Part of a small language model's weights: capped logits.
MLP neurons of a small language model. Each row is named by its layer, matrix (down: output weights) and neuron, and shows model dimensions 32-223. Each number is 500 + 25 x the weight over its row's rms, rounded and kept within 0 to 999. Numbers have three digits each.
Before each neuron's rows, "fires before" lists the tokens most often just after its 100 highest values on Wikipedia text that the model never trained on.

fires before: " |", " –", " ", "\n"
L4.down21:466498501514528494494514496505503509497505570514454517528510517519514488452457475499484545503478466504549526447447488514481495484467473534502481461541462500497496474513497489476499467502527481473521492486497492475473509517471528507474483515512447543501511537506469532502520473508488499489487516496502529489530490538529494538500478495506488517502523541504598473505472515459506522506507509486566524495480531534522501499529525499529509536496470469496489495502511483506498523522446460455481546504462509501503497493483515499469492500477507505495537536505455513500536502503485488503

fires before: "1", "0", "2", "th", ","
L4.down510:495517504500518477455520516504537499462516463509496483506454478535492488524447538476505527473497547500538473489507471497476462502494503494479509500518498518478454525467507511513533529490494473525552465540529490452521538548509515485494496482497487539473521463467481486503533511474473509503463474457522445500481480503513551498504481501496490477481519481512472478471552535445501445517458468544447509469499525502468539518504509528491512528496545482510505489462475505511548508527522482506517480471491519509512507530488445461532507452505540521494479540488509510498499505502510459463

fires before: "0", "9", "1", "6"
L4.down738:435508530480507487495506510512481497462536512487486539529527504516488474502522479497499507474481526462472486482502492474506455562499471457534485503527517527508509445500545524491492515475517495493509500531524485531476452519481517489513525540497541442475525492506496482503495492481498504512497471546482478481483486504450515448489471552484524519517484431474476495502501579508507489485473471477477442486520479504519480458525458480524530524517464497463502530488486567483486511471472536499513494519487477470493439490509494522487552515511472530441512500489508513483444502528489526507

fires before: "0", "5", "1", "4"
L4.down154:479478503528512499531555518505503495480480502492487494507502509530507483463475503493539449507481508481471484443474499462519482486538481535522507513510490475477486521528507525488505506514498524519527497436524492513439497518457538490498510501516499526461535487465499484492524503511476476478532528449494532447477542508491516515525474513487482492511559476503483510536506496502507524506489493506507468529523479540495519548518479509505465480474487508464551468488499504482504486526512490516514502444529499496465509520462548481489507495500504570489526481494496481493541456491526508484

fires before: " ", " −", " +", "1", "\n"
L4.down481:512529485502501533504524493514498525498474526498504466485486498542493506524478532498455492484541445537512481498454476486497491529517469488465504479543505493493509505476510502467516489460466542512497476517509507473516481512516487504542521515501531524484519535516467484507474552479502454479496524534481483493475512492450534485538541481497503510514501503448553489512486553502507494516490561479517481497530495522445463521452486509492432479498534473460492509505488487506549514452522486511525511497493459500527521482488468488457480521488524484490487479504522529502509503484508454499

fires before: " ", "\n", " GF", " the"
L4.down730:497490488494567503505489489527506516500509507498502499430505486503529502509536490517525470510541489497476520510492498507516545472541560495472513514493465542500464523509493537464502501495509489502499481509546499483517504481497499482513482502529480521490486486478521491503475457505498483480512487495486484509523522523510495504515524521486507508486524536560488504490459504507504493499509492462503489480475462536516491508494518503493496482513534491527505551508482530496558495484498531538478462491515480508525466460459502471502513449484458496481544515502447509544496519481493541521

fires before: " |", "–", ")", " (", "8"
L4.down178:535488524470520487493500526479506537519495453466498510495511487490486533468521495502499588496517480539506530519465527480496523507468476478511510498471479508502549522531503443476497480535491519503499491521486498504493494458531477494493508493448478514545473478492476512502487482513510509553520503489501521507492521482504433525491522449509476510489484490467517482436514451515550486505480488468515538499492504505474463491484520522516527462537494472542481506483528482542490480501514530528511528547483446517484546527530502490479479462482510489492512569462486500476513480518540490493

fires before: " ", "\n", " |", " –", "0", "3"
L4.down28:501519468514495496517500528475514506505510490516530490498453499518517479482461541496506464478497508488545477526510480509453500505502502518538506500519476461478525468578481448449504485467514460551535489510514494528437548478536498538491494504525487506529511476503472517497492487526509516490485465512487498485500514522541518484501498459520482503512509509513526489505476525522499535490473506508520469516448472495484506515508472498479480496515494468489485484543513481506527476521490512471489521513498572539533473505483531535485500474530489504478545491518508439485484489511502473514

fires before: "9", ",", "0", "1", " ", "4"
L4.down580:476495517468504496534524506514531498467468516518477455561496460516531527564449489463441488503477488507531491499478510512534492528523469523503527516448516503485501539501505490498483515523487481520523517513468551477500508533515519497506506498518497467525466546487465505511478443473521524466502495515501484557526470494520517544503482493461494467528488517518551471504557516510471456502527520484472471511509491482460473513548506544482463495532527481450492479474480453547517485506506494517482485509503528450509465485482460484534433524518446516511478522504475481519529500513518506471

fires before: " ", ",", "1", "es"
L4.down630:518499500462485519487512487507477445497466551526480513528481515456503551534512541477559510442476500469487498533474512508478520501500526505528496496502497512498521498559522495507477502509495444493505482526448514508485530475502496515507515509474508479509452550514499504499521531491488495458507486488491458498480518491501502495484493522481551467545486548498535534486501547484497476529460486510487539524485481496495477502534493537481523494455544560523491541513508515492486496495525490493481472488530476511483490462495455536511508488499481501531486503510494537474494484518510496491

fires before: "9", "0", ",", ".", "1", "6"
L4.down70:510494549524491472520530473486471453480506504495515492522521513495512501505483490508493510472494561513446498465504475493505471496491477476488525517464506496496489529490515481561499552465464496519539482482477447504528507500544579519512498524510499479495500516533532505492513477540480497507532507508517487489510500544479509489537481531483498484502468505498522525523496536487484498543492495545442430482520500517524502474493476512506500525490477469543504514509480528551503497496500556528516511556504519456478484475498476484515491469481494510451522471483523521484497538510510540491

fires before: "0", "1", "2", "9", "8", " "
L4.down200:485529537493501555475548485503509492527510479470456508505489496494509505514481421528504472481492490495498488498541474471551469508492530455459497507518536472532485481535509500527490490499486509509500594478473499492475513532466501494518505508500478521504468489494488492494484492500502524500506488480495503516539476500503466468515484510497520531500524540470491508507505508479508533500520459518511488448509470489450491485530495506527507474470514486510490523521520481533528518504572515518529462560512527520510535434459477476532480482496500487502509500513492513513479466544474502523

fires before: "1", "0", "2"
L4.down303:474454493519511532445529475484522505475509543520485498504483466509483512501526531519483513506505526487505506517494537493473466510473558499509532517504555559479485508469534494523480512475520488507499500521527507510502531524463521523503446487502509486447489522498483432516486526475522462510442480491486500528509511481484534499482510537528526481528548453506485528479544517473523549459495475469498509519451455478499515476491475476470484506476498495500494499531513530491506508504503550476521508526539507451495460533462464487498521524547493511491514509541499513493444491505506465529

fires before: "s"
L4.down151:475479492501523506473493505501492471498528505444479499478523491464507485505540465515471502547502518495568446496565466515557491538525563483509481524508509495457511471496486517504521517465496483500484452490508512517483471524526508495503485495449481491512476497493498531503471481535471537492475488549509504517475480517472468489476446482517496481480509478542483438484483504491557467468486513514500519499487507521505505494531473513529470511546484478459492479530541462520456536510500514499485507494477487488521472509516550489536498482511502478503531506449531473501520502492508533512

fires before: " |", ":", "==", "s", " also", " =="
L4.down281:488539520511531525507498541476483458521516507457478506479492494500506491511537474478463505549474509507481491513530483504494546515509473488497536525503477473465521515527505519487492536550512504445500539518564510510509456472486515497446484474509481508481552477514520505521537504510471519543493522467420443493516497502502501487513497526497510516482525540504480512497474546526460480504546487481491526501521555531474507485469536501529507459493473475518502478491524484515464527466526535501535483497500525467469475498495532505511470507486500482516474496500515491518471463478502521522

fires before: "2", "1", "0", "4", "9", "3"
L4.down121:481504566492492556537483436502539502529477464465515526478496456501491445509484516498491451493496495503504521458521506487501449489537505484471532487481513473562467472442515517490517474526457518553482507484520489521513464561496510532499506481486512506506500503512486518562516487510514508467522500462512498452527493517511479492563496496513511546513541522458518510473514442539489547498500506498516485461496496543534490534530490486467477515476497441505514502491503483518537484509491487507484495472504563562479469503480491516534508498513498480513482469479501540524505462521514463482

fires before: "\n", "-", "American", " "
L4.down377:514491534503502491526455519475460522482489529492508518533504505486511518480528529511482563477511523497504488540533501470529552540512507487487539496483487457490497468534499493480486485503486511480544488490503534514535494500491470482525478513483448523562497487491499520495503483516510529508480486517466523541500459481492481526500517478535496485498507485483521517482504492477482481485496514531477492548464484534494503540467512525513494516504501452517512476460493447530541494551490479514478541491530549520468506484486458534507505505485474515518518519506513494504469486512487496430

fires before: " |", " ", "\n", " –"
L4.down248:509447500529518505505533439499553513500509476503465522513484476532518466476492487489503544486521547476471502515498501469497461459520536502482531481520499527526486490493510513452485516513511503540506542495492495499511525484529507485518486504497501465481491535547469541502549496465467545508520504499514501537496493470516526500478455488542522525490493456474541490503447513492517526513494468502543470511504522487488527559510456481483495540484487480500487500488493462490521528490511516497506550549528518507486471500492525492485470513485525506486498507561471535451507461518469474535

fires before: " ", "0", "1", "–", " |", "2"
L4.down339:517517480477453494484522493478496529509510482551498496516476524506474492541486468501554538497496513479461487474523507492498507460494480529495491488522500491511510503531550516524508467506505458497480530530423495541495525472467537464484526520515474490561487565441515514506496506497517508517501517483495483501519477531534514504466493484530529490525528535536484486469476482522512499475483479484509458539472464516512551509506537522515515489541505503527454485506472535522503471548498449497472484492533523506519484456483477488518510508496528532520519479507464508499484500511452508500

fires before: "1", "2", "0", "9"
L4.down532:464492469500481525490422470493467495486522548499443524518504430470503518481482533509445516481499475499498531473487489513437475484499549497508484521488467553536531486472471492492526500509461452524506490558496494534525497499526476508523548498504465521490481501520489502498507504495479509542495472510515493519510494549512541467523507478493529518485493513517473511522448513477523518529499477520478544516502495500455501526487516507538477521538534505509530502545577492498505477500500508513479504492524511466514474540447434534490490508539456498514479513502472535447478493494502447527

fires before: "s", " the"
L4.down392:497511528522529519511513499511510498508528513565498493507501504511530527506496465482493458560515521441494483516516515506522525493489510490527470505498516540530502508447496492499510503489471503525460523512505504521520460505506506501518506499486490497508463480495519531461494549516543562498488474535477460447483489532515516519458504490496478514482432503476485509553503523490487474478479518496533484555490510504506538476474465543490468457512493536509459503533502532483520448485479508500512522475494497523500456473499502479544516487493512493509492505513475467504507532507514517483

fires before: "9", "1", "8", "0", "3", "5"
L4.down690:490511483466515499482507496506534454509522457489501469518539447511492498483510471485496487497514474495527488504533480472479441517459515481524525496532496496465487512462480562525471456527510491528522519491495472542480484491485552517533512528438445515525483502528493481456509522498480516443549468474541456501482497493476510524480479525513500512488494455523486523467504498478523528491490481484485512462522499508482479504513493529500498529499511492495481535475512515499497503496552501531482472511476529514484478515503485515450520501530473524524492506440517503516456523533545498495

fires before: "|", "\n", " |", " ", "|---|"
L4.down46:543506502493518508506514518465490503485514503481479502446518517539488521533476550474495543447510510480525525512486526516488488507465535514504545485501524517514464513532480465492524512516533499479509503493456507467502529484457514485503499502524489533528489528473499538521500471493534492476464482499503462537478493475510472435495463504516544506485525512500522493528533473498503514501490430504552499485500470511500527483482457514486533489505490493504465466503488482519497472529469452513510496517497556449483562514496532477448492491542456512515464490472462524510519507514503487506

fires before: " ", " |"
L4.down401:465549479512493510536463488502519489519456491488542473495471455538520489506492504552531435488550471502512448505514497526526473511510507496496490491504514472471466499556516503493507516482481482520533504526476525507480485463492505528530508497500498489527487484506477497519512504512484527527502473494554517451494475493499513478485483505531493539469501506508541523488513529490496518488487533497508422486497486479517473556494457485544429504496553506490485470487473470501556485561446529478484518519484540499495513474528488472477476522490493473543538520508486502495507534491518493519

fires before: "9", "0", "2", "1", "3"
L4.down508:472489514523483534472479468517488495507507514484510517498515487463479488496516489484539536538497498501486477530497498521491471550504472505505511464503448469477490469544518526532509509500488502501514487506496510475525485527481515501506555480548490516515509510489532506533496517493493518496499505483456538504511500520519532497522455484507518488528472504494516492528489500488480510474485486517476453495528510522507462535528483511498483510497548514466494470497495477523497448513501498527530493532516502504529508508426534453517478480471494512487497505508510523480492485532469478468

fires before: "|", " ", " |", " (", "\n"
L4.down655:500503499505497493508505519545485525536523472500486523499501507500520528501545508523478473504473522497528512530510526512506452541508527431473490527433495498491482489555479530515500504500479501521475493543487521490505506471498452456487487503474512505522459506479505444495477485504508462536467508542547470496496497496535467519498551506502474501505521505494532470491503489495472478430538532516476542485506493481529480477510480487535522488536457536505510503500490511490523492495498446526538473500488499496466518506496495475518501508499490480483487475492485473508512457517515474477

fires before: " ", ",", "2", "1", "3", "0"
L4.down162:510543527530486513497499513476507545481477506504539531501496531539495548520493447511463550537505515504512495486504501446521529467476531513478477491500505538508517477506528478506497504500513457494502462533487561505449532545496518491474521503486495521501514457491533447507531505508466477517570532546481513496492536486460497498475480512474491576485469472483502503516498473494506472536474481536510519490519492543533492487466473489546469509509530496496502505564520485453550513493486521468483489485477516474545546538544528459505464481474493556497513498493488512421516450525495453515

fires before: " as", " the", " a", " in", " for", " at"
L4.down458:511493496487498502544497452475492480505522528520523484464491474489502525524473506517530492509523458541513490461553524524484526446532502467488442511465459508560480510505510473503524515508507498518508504492473496505471522493515480481510458518494449504494478507460500516511496509515532496525518534500530475502498451549514506489490553519484517536534508488534527504490510474520516510520516533486480467554509488473451495522452500478528494519497498496509472519504480526554505545524531514486469543522494489512499519533534465434513487451528472508477532550518484475457518525510549502487